Weights of a small GPT-style language model, trained from scratch on English Wikipedia: 11055 steps.
MLP neurons of a small language model. Each row is named by its layer, matrix (up: input weights) and neuron, and shows model dimensions 144-239. Each number is 200 + 40 x the weight over its row's rms, rounded and kept within 0 to 999.
After each neuron's rows, "fires on" lists the tokens most often at its 100 highest values on Wikipedia text that the model never trained on.

L5.up301,187,184,185,217,194,168,218,190,201,204,193,246,217,189,175,162,275,227,229,199,263,180,172,167,255,164,134,252,208,255,214,227,194,221,205,222,194,151,183,218,208,248,234,217,169,190,166,249,196,155,157,205,225,145,174,174,217,185,192,269,205,205,134,180,142,213,244,214,188,153,194,178,202,217,255,196,243,300,208,174,158,158,152,206,126,198,232,212,142,214,204,233,167,220,129,231
fires on: ".\n\n", ".\n", " ", "=", ".", "\n"

L8.up186,188,229,200,193,176,196,190,260,159,167,177,105,195,225,215,281,273,301,201,212,247,196,182,213,199,197,232,183,214,244,323,188,251,195,173,142,217,188,195,115,200,195,209,265,233,125,184,162,176,247,126,207,249,147,211,203,210,201,215,174,210,248,212,201,200,188,201,233,195,105,253,197,254,208,172,262,144,273,225,277,133,202,128,206,240,205,218,161,206,218,208,239,212,192,149,245
fires on: " of", " number", " two"

L3.up840,230,183,199,205,217,197,195,165,242,154,202,201,234,290,225,182,133,244,209,164,228,200,218,281,207,250,154,241,220,184,261,225,168,221,98,195,184,208,197,243,218,158,232,273,169,133,114,193,165,161,174,180,209,110,164,166,237,181,218,204,228,156,204,165,271,253,242,189,159,198,220,217,243,237,134,214,152,197,173,195,122,189,232,220,224,178,221,179,189,240,180,202,116,219,182,163
fires on: " His", "-year", " As", " his", " earned", "ices"

L5.up488,237,211,191,235,244,230,139,260,156,118,179,231,173,200,235,135,206,160,209,193,222,223,266,225,183,168,168,170,140,213,196,165,261,202,173,286,202,200,206,158,154,218,183,215,207,182,220,198,242,145,303,194,319,162,235,163,213,205,131,176,223,212,145,256,108,294,190,213,193,163,201,208,176,225,241,189,230,281,191,188,259,140,229,233,177,167,194,242,170,187,190,141,203,208,218,227
fires on: " time", " power", " money", " year", " Assembly", " days"

L14.up923,221,158,218,190,169,103,213,199,198,204,240,208,230,179,252,213,212,225,207,181,187,208,223,266,170,179,161,262,264,229,179,175,220,200,244,183,167,201,245,230,242,145,223,230,131,210,193,209,288,166,214,204,165,242,156,240,262,180,226,289,160,155,147,188,218,255,207,176,214,168,169,240,228,194,214,204,184,228,255,214,164,168,76,187,191,218,129,251,140,228,151,261,216,214,207,196
fires on: " a", " of", " ", " His", " his", " A"

L14.up263,209,239,193,234,259,210,186,184,149,168,152,192,240,186,167,146,138,206,191,211,259,172,264,220,294,218,244,186,195,182,192,169,222,194,223,257,236,228,175,234,242,214,202,221,169,167,181,214,248,167,106,220,186,181,170,207,153,214,231,164,169,263,194,192,241,235,237,229,257,275,192,240,171,194,245,278,250,189,247,214,168,194,220,152,272,77,195,278,207,262,237,116,172,254,146,288
fires on: " to", " of", " had", " as"

L8.up83,252,252,248,228,164,181,194,229,267,200,150,220,180,257,219,211,158,177,244,181,229,214,229,223,170,223,158,166,149,249,172,229,196,166,208,219,261,244,273,222,192,174,162,236,150,174,128,226,197,202,191,256,283,247,257,160,174,193,244,177,248,217,223,103,259,272,257,145,157,232,177,261,216,197,225,170,119,260,266,230,217,200,187,195,202,278,196,180,140,202,212,193,222,187,147,212
fires on: " S", " only", "S", " P", "b"

L14.up82,233,182,185,242,221,235,223,169,183,211,216,78,196,187,178,169,266,160,190,239,276,216,149,228,209,201,195,149,141,187,192,219,163,202,279,184,202,202,133,202,163,205,234,194,231,185,295,237,198,176,197,223,271,208,125,260,229,212,110,209,186,272,121,171,175,190,257,125,215,167,159,146,154,196,192,223,261,182,226,253,238,198,266,210,196,176,195,278,182,184,172,139,196,135,149,163
fires on: " the", "'s", " men"

L9.up707,273,133,181,234,227,189,206,234,175,268,169,177,196,185,162,155,219,238,258,212,253,250,162,200,243,123,238,257,99,234,249,162,197,182,183,165,166,208,214,229,202,208,143,248,256,182,145,152,165,188,164,167,199,357,219,153,217,221,194,163,161,219,142,160,201,197,237,174,148,131,174,139,270,205,205,207,257,183,287,197,171,214,159,266,157,259,226,176,169,215,207,145,189,193,203,198
fires on: " that", ".", " which", " New", ":"

L5.up809,178,231,231,177,117,256,141,182,143,181,252,258,224,177,172,206,147,160,185,118,332,162,182,203,211,140,160,121,195,192,125,133,222,147,134,183,176,212,216,179,219,208,159,198,192,159,218,248,263,200,123,210,251,191,211,211,166,255,157,212,143,149,250,152,186,250,188,239,199,147,248,194,193,179,237,201,263,269,216,205,257,227,168,209,257,198,252,174,194,189,196,266,168,199,161,231
fires on: " time", " new", " years", " votes", " older"

L7.up750,251,246,198,230,226,200,214,256,264,224,222,194,175,201,177,74,123,213,249,178,171,244,150,192,204,129,191,237,218,169,169,188,229,171,187,219,216,169,172,255,179,235,156,261,169,200,186,145,241,108,150,166,193,166,314,189,240,181,220,262,148,180,175,199,215,225,198,233,221,217,175,176,227,100,193,135,170,216,268,189,204,196,197,184,243,235,246,229,214,246,160,178,162,221,168,201
fires on: " to", " into", ".S", ":"

L14.up167,213,182,203,219,183,239,200,164,258,214,172,192,166,208,255,222,185,226,189,139,198,169,222,211,193,205,166,171,240,177,239,265,189,184,253,207,184,185,153,166,206,190,218,204,263,280,291,180,160,231,188,209,189,197,196,178,172,240,188,237,216,270,159,178,184,188,115,171,171,194,148,222,188,196,234,187,131,155,216,129,218,228,226,255,108,202,248,197,278,231,194,221,210,226,170,298
fires on: "–", " the", "|", " ", " his", "é"

L9.up222,207,142,240,182,181,195,215,197,227,247,236,206,240,177,207,182,213,213,206,193,213,205,229,251,210,215,125,179,158,185,213,268,124,190,190,168,182,169,188,199,200,186,161,172,231,214,250,235,248,199,204,220,155,255,200,210,231,32,261,142,193,206,210,175,227,175,260,261,207,188,280,237,142,234,193,126,203,240,179,203,183,198,206,304,153,147,147,183,187,171,163,117,192,157,120,235
fires on: "1", "20", " father", " rank", "6", " song"

L14.up61,177,212,192,155,137,138,177,152,165,197,198,170,231,172,248,189,222,131,174,181,104,166,225,241,230,85,223,272,197,222,180,157,149,199,198,180,241,221,179,178,261,136,250,202,117,161,256,199,246,215,209,208,232,187,198,196,170,300,208,292,224,221,184,172,198,236,228,175,212,203,184,176,189,166,175,256,130,237,184,241,178,203,230,222,233,189,190,219,161,164,166,211,259,198,181,196
fires on: " the", " a", "–", " of"

L5.up895,220,148,154,217,211,184,215,201,191,236,216,235,160,160,197,159,138,244,179,250,310,206,174,207,236,194,159,153,194,241,257,246,173,118,190,214,186,176,222,200,119,216,184,215,168,209,212,165,211,139,195,193,216,197,153,206,224,96,200,195,166,241,204,163,153,201,126,216,214,163,163,227,184,243,176,287,267,161,192,235,166,196,118,154,264,170,202,171,211,142,278,204,173,193,257,194
fires on: "\n\n", " as", ")\n\n", ".\n\n", " became"

L7.up838,205,196,167,241,119,213,285,176,195,182,184,245,214,189,117,147,300,197,226,253,167,179,182,227,220,185,210,205,178,154,116,217,190,172,206,140,198,236,167,188,137,213,95,217,194,206,170,246,277,208,212,225,246,170,220,143,226,202,186,219,234,219,162,287,236,207,276,205,168,205,188,176,239,247,211,177,215,179,198,165,246,172,193,149,216,146,196,223,100,192,188,160,204,197,152,133
fires on: "M", "im", "em", " Tom", " Kim", "onom"

L9.up605,192,203,194,136,136,182,169,238,168,187,135,166,185,236,149,263,218,177,173,144,244,193,158,270,177,298,148,217,280,186,142,140,195,229,263,207,100,190,137,195,187,181,238,173,166,201,270,143,185,201,170,152,267,208,173,224,196,219,150,192,224,252,192,230,190,173,219,207,211,212,259,179,170,180,251,199,225,222,206,140,205,147,148,190,191,186,156,241,232,240,155,150,186,239,207,192
fires on: " on", " by", " in", " the"

L7.up298,204,205,203,206,241,212,201,209,143,257,181,304,262,227,183,260,134,191,207,99,167,206,250,194,227,192,284,197,223,213,122,211,184,117,187,202,204,143,186,245,161,175,223,159,123,179,228,228,218,210,124,224,167,245,202,156,207,178,193,177,198,221,202,271,203,197,244,226,211,137,163,198,143,231,221,144,299,112,163,132,217,258,265,172,162,300,178,244,220,186,263,221,263,185,216,206
fires on: ":", " of", " |", " for", " by", " Website"

L9.up528,262,131,242,173,209,168,186,231,257,269,237,245,221,229,253,215,321,176,166,180,255,141,192,163,205,197,226,171,184,193,172,230,199,185,181,180,189,222,186,194,175,137,236,204,153,179,241,263,201,227,165,287,216,233,235,180,154,271,185,267,188,183,202,178,182,136,206,210,118,235,163,186,161,223,243,138,181,273,175,210,218,207,196,263,220,243,147,132,221,184,187,191,148,146,198,146
fires on: ".", ";", " |", " the"

L5.up1011,169,195,216,182,175,147,149,177,169,246,241,109,110,236,271,149,176,201,210,152,192,207,169,234,310,279,227,185,199,163,196,199,210,213,171,165,214,283,167,124,184,215,159,188,282,229,217,181,236,223,228,224,228,231,209,163,218,180,231,210,207,146,163,183,206,220,206,310,210,195,259,206,158,271,118,207,241,168,192,206,167,130,220,190,188,220,185,202,185,165,205,185,132,225,227,261
fires on: " were", " was", " work", " included", " artist", " canvas"

L8.up377,239,244,219,169,206,174,182,188,76,171,293,218,177,217,201,147,216,111,251,177,169,178,146,180,177,183,152,180,194,220,237,127,256,184,239,240,185,243,257,192,218,174,204,193,169,168,247,170,193,212,265,292,211,264,207,231,198,227,182,187,223,215,225,171,238,245,184,251,147,158,218,218,226,243,113,212,179,207,200,201,195,237,229,237,175,254,166,236,239,187,198,277,207,182,239,215
fires on: " and", "-", ",", " who"

L14.up842,193,284,275,184,207,169,185,207,202,185,120,200,256,222,196,211,240,194,288,217,231,197,193,191,237,157,117,222,160,152,168,252,177,166,252,235,183,192,179,238,214,193,215,174,182,211,191,190,177,212,241,229,201,200,205,292,162,212,245,149,238,205,206,234,188,207,145,261,295,174,177,163,219,141,168,203,188,162,250,254,168,271,228,243,221,220,236,156,141,216,196,261,209,124,258,212
fires on: " ", " of", " in", "-born"

L13.up138,228,174,123,161,196,151,245,176,230,201,218,223,191,249,142,189,209,200,199,170,239,127,179,288,261,184,206,165,166,166,198,267,199,194,181,211,169,191,163,140,231,135,171,157,241,215,192,290,214,205,230,240,286,140,218,217,208,168,204,168,212,229,179,222,190,206,250,182,241,171,220,143,154,206,234,182,189,153,230,168,272,183,204,189,210,205,230,239,182,218,159,206,187,155,203,137
fires on: "–", "0", " |\n", "20", " the", "19"

L5.up443,172,108,164,227,220,206,198,161,210,185,208,121,284,177,190,277,183,186,179,220,196,258,165,252,231,215,114,162,200,216,216,233,153,171,200,254,153,230,218,261,176,206,227,221,258,259,217,257,265,179,268,197,192,178,191,257,215,222,155,202,171,163,114,143,239,233,241,171,193,221,265,137,220,188,217,224,229,248,235,228,177,267,154,173,208,201,209,208,207,165,196,192,159,229,184,221
fires on: "'s", " final", " their", " next", " goal"

L6.up786,200,126,171,283,93,225,225,251,236,159,206,218,162,208,216,217,177,187,217,153,155,203,138,202,289,188,213,131,193,151,166,194,188,238,196,187,205,208,144,151,224,167,237,173,203,226,231,176,122,164,146,90,167,222,224,208,177,221,233,188,175,173,106,189,76,244,165,185,213,209,163,211,217,196,184,190,173,173,185,233,223,177,248,236,273,176,165,193,237,218,196,185,240,156,193,187
fires on: "',", "'", " La", " left", " Cor"

L3.up876,261,262,198,200,200,182,240,191,165,221,217,127,231,177,158,197,243,209,208,129,213,161,208,266,198,191,154,164,222,148,222,231,210,239,140,163,256,210,188,179,264,142,232,143,197,176,199,200,214,150,239,233,217,291,75,146,215,223,135,233,152,203,183,204,231,157,137,203,201,293,104,188,167,171,253,249,139,167,228,135,169,249,170,215,217,120,163,225,170,246,192,216,245,211,191,195
fires on: "D", "d", " De", " Ne", " John"

L5.up999,227,184,157,225,212,241,255,170,191,185,216,232,239,193,200,213,129,228,162,191,266,302,199,256,206,179,170,219,192,226,172,229,204,157,167,206,176,164,203,213,191,198,144,205,206,270,206,172,191,101,236,231,236,267,193,182,230,231,144,229,230,217,200,119,178,166,171,155,204,155,209,150,248,187,133,178,203,173,186,120,177,261,63,210,244,185,219,210,198,192,216,253,174,176,234,178
fires on: " He", "\n\n", " he", ")", ")\n\n", "He"

L7.up392,215,177,188,269,195,205,225,223,134,213,105,135,238,184,124,283,216,206,245,199,229,252,175,207,248,197,183,251,185,201,238,231,185,178,205,175,169,161,209,133,213,238,163,293,148,208,212,245,193,165,337,204,186,156,205,226,173,133,211,237,177,202,139,215,188,242,269,204,237,91,163,131,263,175,228,186,266,181,228,175,190,245,171,185,139,274,214,185,216,157,213,167,244,210,269,149
fires on: " that", "″E", "″W", " which", "F"

L7.up3,168,86,195,200,147,248,200,223,191,261,244,239,98,215,124,156,254,225,243,238,196,208,169,208,183,138,181,199,113,229,231,162,166,214,230,283,198,183,170,164,226,249,198,257,235,191,222,219,185,244,238,172,270,196,252,216,174,160,225,231,251,204,161,122,200,171,197,167,193,147,189,170,182,231,255,201,294,196,105,195,246,159,226,254,170,109,214,218,236,202,269,139,234,160,220,272
fires on: "m", "bi", " de", "b", " Website", "0"

L7.up537,192,56,195,221,204,204,173,199,255,191,134,233,237,190,171,108,231,182,197,123,182,207,204,230,178,260,140,148,155,179,148,289,242,212,188,189,143,170,227,114,293,254,179,202,283,238,180,165,196,181,178,199,227,171,230,128,226,213,208,190,236,154,111,217,156,198,150,165,187,188,210,232,190,200,198,176,168,211,183,180,192,232,229,220,146,111,241,230,201,209,243,223,209,182,250,212
fires on: " Upload", "|", "from", " the", " file", " just"

L13.up336,246,175,263,211,222,174,157,179,220,223,240,131,221,242,201,201,226,211,196,150,113,239,195,270,140,180,162,167,232,191,261,222,186,190,244,232,158,152,184,210,212,221,223,221,214,261,235,158,189,173,162,201,189,241,242,193,207,161,181,203,225,115,187,228,124,190,153,179,189,134,225,162,199,230,170,172,164,208,190,214,126,183,273,213,282,231,204,201,167,255,214,218,198,209,253,221
fires on: " with", " of", ",", " at", " for"

L9.up214,156,165,101,239,180,180,202,219,202,189,211,94,161,279,233,212,216,224,208,187,245,230,171,175,260,155,224,168,198,214,212,250,229,225,251,231,188,268,181,239,227,186,177,221,202,175,198,221,207,173,111,213,291,181,147,121,187,189,232,194,200,172,241,146,136,219,212,267,215,119,220,134,247,208,220,170,159,213,203,246,156,163,210,199,232,68,216,239,217,246,216,236,186,156,224,215
fires on: " of", " which"

L13.up904,184,75,235,181,244,148,184,146,172,224,194,151,171,234,184,248,241,166,216,141,172,236,205,234,160,161,172,292,245,211,258,159,233,169,185,172,183,273,208,223,207,169,241,147,285,199,250,197,186,167,282,208,270,114,233,186,166,146,244,154,114,129,215,163,169,183,196,218,199,145,228,187,167,195,204,128,238,233,213,214,150,216,141,252,306,254,268,222,201,275,236,186,231,188,254,166
fires on: " for", " of", " to", " with", " from"

L8.up344,206,139,169,215,198,145,183,198,181,223,141,125,349,172,170,211,176,209,242,197,195,227,193,246,243,214,195,220,119,194,340,183,268,135,195,199,146,196,165,235,205,210,226,160,260,175,176,170,185,156,231,224,249,173,272,153,227,216,271,190,179,137,226,229,121,173,176,196,169,183,197,136,201,136,180,237,228,122,243,197,190,251,252,214,261,172,198,167,230,232,303,180,243,209,217,197
fires on: " by", " for", " under", " through", " A", " with"

L7.up224,185,180,216,188,269,232,251,125,172,244,186,273,182,194,172,196,152,259,210,240,196,217,167,102,113,224,198,185,175,214,147,246,212,205,166,179,226,208,182,198,133,140,205,138,202,197,218,248,194,224,194,223,220,252,192,181,207,155,192,161,229,224,175,171,224,223,155,200,268,215,252,206,161,266,221,170,262,176,171,195,165,186,154,176,222,211,224,243,247,238,162,207,277,192,211,189
fires on: " on", ":", " for", " On", "20"

L6.up15,203,132,221,201,200,156,245,162,201,171,268,182,209,189,142,206,276,198,196,230,255,217,148,264,248,163,156,202,177,199,219,158,177,233,233,268,186,247,218,215,229,159,185,207,298,207,194,176,257,113,257,229,215,196,172,159,236,177,200,244,215,137,216,257,298,257,228,150,170,172,236,210,124,276,131,189,272,204,231,220,158,220,205,237,118,205,162,161,228,209,158,228,217,179,265,192
fires on: " that", " had", " who", " Gr", "st", " Bl"

L3.up391,270,211,172,283,215,211,218,185,188,184,129,154,199,106,145,151,186,209,204,130,206,226,149,195,202,270,183,177,242,168,211,244,217,204,211,196,181,188,185,187,81,225,223,222,190,228,222,219,208,133,165,169,206,187,226,155,227,212,148,177,142,242,207,185,220,248,172,177,176,231,200,189,221,164,161,178,205,209,227,83,174,232,135,144,248,263,235,172,283,190,205,270,233,184,161,176
fires on: " to", "ing"

L6.up442,131,185,179,171,282,226,145,168,184,135,227,227,210,172,158,210,236,183,191,172,171,192,137,189,238,174,194,159,190,210,241,189,218,215,179,209,177,169,210,176,290,168,225,205,220,218,172,174,193,220,193,186,142,225,140,175,258,226,166,163,214,173,210,211,192,235,198,212,170,194,215,228,248,159,109,191,183,216,145,203,181,258,185,144,227,245,204,236,229,218,203,239,209,144,161,228
fires on: " |\n", " —", " |", ";"

L14.up729,207,186,84,176,96,133,241,226,212,185,127,195,178,197,186,229,229,169,250,198,141,280,198,260,254,275,169,235,287,156,156,226,182,255,191,242,109,167,163,192,246,192,158,272,225,196,196,213,196,146,199,147,186,257,220,199,230,202,193,223,260,218,118,206,229,227,203,215,223,213,197,157,210,243,122,222,230,315,161,195,231,171,163,193,181,169,249,187,237,183,199,114,169,184,161,185
fires on: " on", " by", " a", "\n\n", " at", " reached"

L3.up963,197,252,192,136,184,197,187,187,223,238,180,207,227,244,115,250,223,210,176,130,215,157,114,212,189,159,196,151,208,263,159,261,241,154,177,146,259,208,176,216,186,159,214,194,170,137,229,209,230,107,176,300,194,274,223,180,213,178,123,221,296,262,222,111,188,204,212,267,215,101,161,188,188,194,212,249,178,238,165,159,185,201,230,160,196,245,190,164,204,218,222,185,288,248,229,233
fires on: " over", "and", "-B", " before", " Channel", " on"

L9.up549,186,211,183,193,160,150,187,217,250,157,258,183,281,199,171,248,201,241,206,170,202,191,237,201,184,106,239,185,134,203,214,217,92,179,190,188,157,171,233,159,275,207,171,136,202,190,190,240,244,187,219,190,257,232,177,235,141,191,196,251,183,193,225,149,173,199,266,208,206,197,286,146,152,225,217,269,160,246,231,184,248,199,221,201,217,192,257,166,187,259,119,172,274,139,134,227
fires on: "19", "17", "20", " late", "9", " early"

L9.up398,173,182,182,237,208,226,220,198,261,129,151,185,163,202,192,206,247,221,187,213,246,211,131,194,185,106,256,265,134,249,196,226,171,215,172,160,115,206,173,134,191,194,228,195,253,215,189,174,197,307,167,317,176,205,225,254,173,210,245,247,245,185,240,197,230,175,271,205,193,232,279,221,224,216,265,183,153,179,201,236,142,202,163,232,232,189,224,190,159,169,167,298,205,132,168,197
fires on: " of", " record", " time"

L7.up278,108,134,197,168,211,164,162,200,192,245,274,158,136,183,222,231,231,129,148,197,236,249,238,310,209,235,165,168,136,197,241,156,179,240,184,241,243,243,211,208,272,151,187,225,244,159,132,244,211,242,124,175,166,214,248,212,174,133,261,193,238,194,129,106,161,171,189,226,186,207,225,150,169,283,176,248,163,185,219,198,186,182,123,193,239,180,185,169,164,207,248,218,136,211,218,206
fires on: " was", " would", " followed", " were", " with", " will"

L13.up727,103,206,235,180,181,187,234,224,188,221,191,238,198,139,209,233,202,142,164,163,204,212,264,197,192,189,242,150,213,165,229,176,167,204,201,166,158,201,186,141,226,241,197,166,155,211,191,211,193,156,204,198,294,180,158,213,153,112,87,226,161,159,162,228,236,226,273,269,256,174,229,188,168,172,177,239,188,262,205,257,167,274,134,235,264,170,228,223,266,200,111,253,156,170,146,222
fires on: "19", " |", "18", " Release", "24", "20"

L3.up541,219,180,194,242,197,169,140,162,237,178,200,232,240,174,181,143,278,245,215,249,305,215,130,241,207,171,219,173,171,166,245,233,202,250,292,223,169,243,281,167,243,181,160,139,221,216,163,201,266,212,163,225,224,176,229,254,194,202,292,227,203,157,175,185,259,183,213,186,209,227,154,165,198,197,185,163,176,231,148,117,180,239,127,231,134,240,206,229,206,223,161,205,166,126,145,177
fires on: "=", " Don", " Boston", " Bl", " Chevrolet", " had"

L13.up920,197,179,220,259,208,253,185,171,215,217,236,254,274,195,206,231,342,277,216,182,225,179,244,178,264,168,171,238,205,182,219,271,159,186,218,195,199,162,266,216,209,198,275,270,132,204,219,245,207,242,202,200,303,212,207,178,137,230,173,228,209,228,158,184,205,213,172,189,150,250,167,215,248,140,191,303,200,278,137,223,171,255,202,207,229,235,242,235,147,175,205,189,138,157,215,194
fires on: ",", ".", " "

L7.up210,202,124,228,172,259,232,122,143,231,146,198,194,140,201,164,208,207,155,218,248,199,222,183,271,230,174,225,175,216,170,196,194,216,247,223,232,134,230,227,261,224,175,260,247,249,243,282,186,196,233,174,227,169,254,171,189,188,170,181,245,242,252,178,208,229,185,259,177,255,227,253,199,229,145,172,178,188,178,139,179,216,198,162,194,186,248,250,210,214,237,150,317,179,192,206,195
fires on: " |", "|", ";"

L8.up275,249,193,227,218,281,242,193,263,253,185,298,118,191,255,269,212,234,138,228,206,206,160,205,208,242,190,195,144,181,201,159,224,193,187,205,195,184,155,182,141,149,210,201,209,167,233,260,264,166,144,102,147,257,247,157,178,187,204,150,212,222,249,185,180,218,156,245,147,188,198,209,208,210,171,121,308,224,234,171,236,171,256,146,199,190,265,212,211,172,163,278,190,197,139,189,171
fires on: " |", " that", " It", " "

L3.up611,201,156,242,253,169,172,227,142,118,237,193,126,129,208,197,168,137,209,220,214,226,155,224,216,193,244,167,115,221,171,236,155,204,180,242,133,182,238,250,201,203,126,188,157,115,231,212,177,153,228,156,211,197,247,248,234,238,234,160,240,182,238,196,183,248,217,192,229,202,240,214,148,257,188,164,252,177,222,259,148,155,170,180,126,277,255,225,175,275,237,209,269,235,256,249,192
fires on: " to", " early", "]", "%", " last"

L7.up161,174,155,246,237,258,202,154,206,275,230,239,173,274,164,247,142,268,214,216,137,311,154,239,270,194,281,158,233,165,221,208,285,131,213,154,236,209,230,216,231,220,245,225,210,210,263,156,220,259,211,255,136,290,210,220,161,183,185,220,211,143,200,189,173,160,181,208,140,158,180,164,144,184,116,171,200,224,270,205,244,170,276,176,233,158,234,188,227,225,251,126,199,135,141,233,221
fires on: " ", " released", " only"

L5.up546,169,283,193,93,223,218,208,213,135,216,153,265,250,166,220,198,261,239,195,180,209,214,153,206,212,180,174,113,229,161,176,232,214,200,215,239,213,167,246,200,196,228,167,156,157,173,201,207,208,150,207,198,201,143,252,214,197,162,146,232,170,265,244,214,252,222,171,190,158,238,180,131,141,197,182,215,160,229,208,141,239,233,166,131,276,268,233,267,214,256,200,176,290,249,209,219
fires on: " about", " or", " over"

L7.up408,202,273,259,227,221,171,182,181,227,177,251,247,205,222,195,206,236,190,234,234,191,198,245,153,266,126,195,207,224,191,292,184,202,251,123,186,206,218,242,237,193,184,238,211,313,213,271,157,211,197,136,200,156,305,218,223,203,244,208,206,203,260,210,166,167,243,165,222,142,193,223,235,233,183,217,210,139,213,196,201,163,211,220,262,210,212,242,195,204,227,154,180,139,215,182,206
fires on: ",", "\n", ";", " •", " Olympic"

L3.up613,292,179,184,177,191,230,228,214,210,141,210,217,174,189,178,255,217,216,196,235,184,209,173,249,240,216,131,154,172,184,204,189,224,233,167,198,172,155,212,168,196,194,203,233,177,232,187,201,200,199,134,87,254,213,214,212,177,264,197,234,205,265,166,205,227,154,235,141,177,193,127,233,203,233,226,242,113,169,159,226,242,258,178,163,262,198,180,287,202,243,203,144,193,212,164,200
fires on: "',", " round", " Republic", " FRA", " lost", " left"

L9.up474,179,228,269,231,283,227,168,243,159,149,108,186,239,141,137,181,237,212,206,174,245,210,235,257,274,146,195,163,173,232,228,219,227,235,161,213,171,202,173,242,154,215,239,233,248,164,182,188,142,291,179,283,215,252,169,227,221,166,235,173,196,222,184,218,225,192,169,174,251,201,214,188,221,110,198,257,232,171,234,227,225,231,176,157,253,217,222,162,179,213,247,186,203,162,160,233
fires on: " of"

L9.up453,216,215,169,147,215,189,212,206,151,184,151,177,197,209,180,294,231,168,203,279,219,173,245,277,202,199,174,187,197,214,202,178,163,226,186,275,209,226,175,225,189,164,184,239,150,193,211,323,267,207,200,215,193,203,158,255,220,173,275,298,219,224,195,189,211,255,167,207,240,157,209,209,258,218,225,290,171,257,181,214,103,122,217,191,189,169,156,166,188,201,221,192,175,173,287,195
fires on: " |", " of", " not", " II", ","

L8.up63,170,129,248,182,76,215,175,105,195,170,232,132,205,207,143,231,257,211,262,146,155,192,274,236,266,162,255,233,192,138,272,188,194,199,149,130,210,136,226,177,164,126,288,219,181,220,195,171,180,94,176,231,214,218,150,243,214,201,213,183,213,170,177,85,267,230,210,218,202,212,261,159,216,172,200,145,177,239,168,191,238,227,275,230,218,139,193,183,228,286,198,146,213,160,171,163
fires on: " his", " His", "-year", "'s", " years", "es"

L3.up427,213,289,192,262,257,146,235,210,103,195,91,153,273,174,165,213,158,247,188,155,203,215,178,193,156,193,252,174,222,226,170,249,142,282,179,184,158,218,143,249,184,213,239,205,181,197,206,200,165,248,220,248,218,228,200,237,188,206,201,237,235,157,225,142,224,192,182,167,160,241,220,175,213,208,202,180,125,196,187,273,167,188,201,178,193,166,245,234,216,154,184,255,186,208,167,215
fires on: " of", " Jean"

L7.up952,246,219,160,161,223,168,207,206,136,207,277,253,201,199,200,196,178,162,258,258,150,139,190,214,170,150,238,227,236,189,239,193,250,201,200,196,235,196,271,209,208,203,177,221,219,117,143,154,214,187,166,183,160,272,225,266,287,199,127,237,217,231,219,200,205,253,150,193,177,222,176,206,232,239,190,239,170,241,203,223,181,177,206,240,111,197,192,155,162,183,216,194,152,179,269,241
fires on: ",", " how"

L13.up945,162,163,168,196,131,122,200,174,220,151,200,180,152,192,185,245,194,136,188,235,218,262,224,231,193,219,196,246,213,229,241,234,237,208,182,162,180,185,176,198,247,170,172,235,174,144,229,234,209,199,236,275,200,149,188,187,231,209,208,201,198,221,189,186,188,228,241,238,169,169,234,204,237,225,245,219,221,257,165,249,153,233,198,205,243,242,151,177,225,225,153,158,190,141,235,195
fires on: " |", ","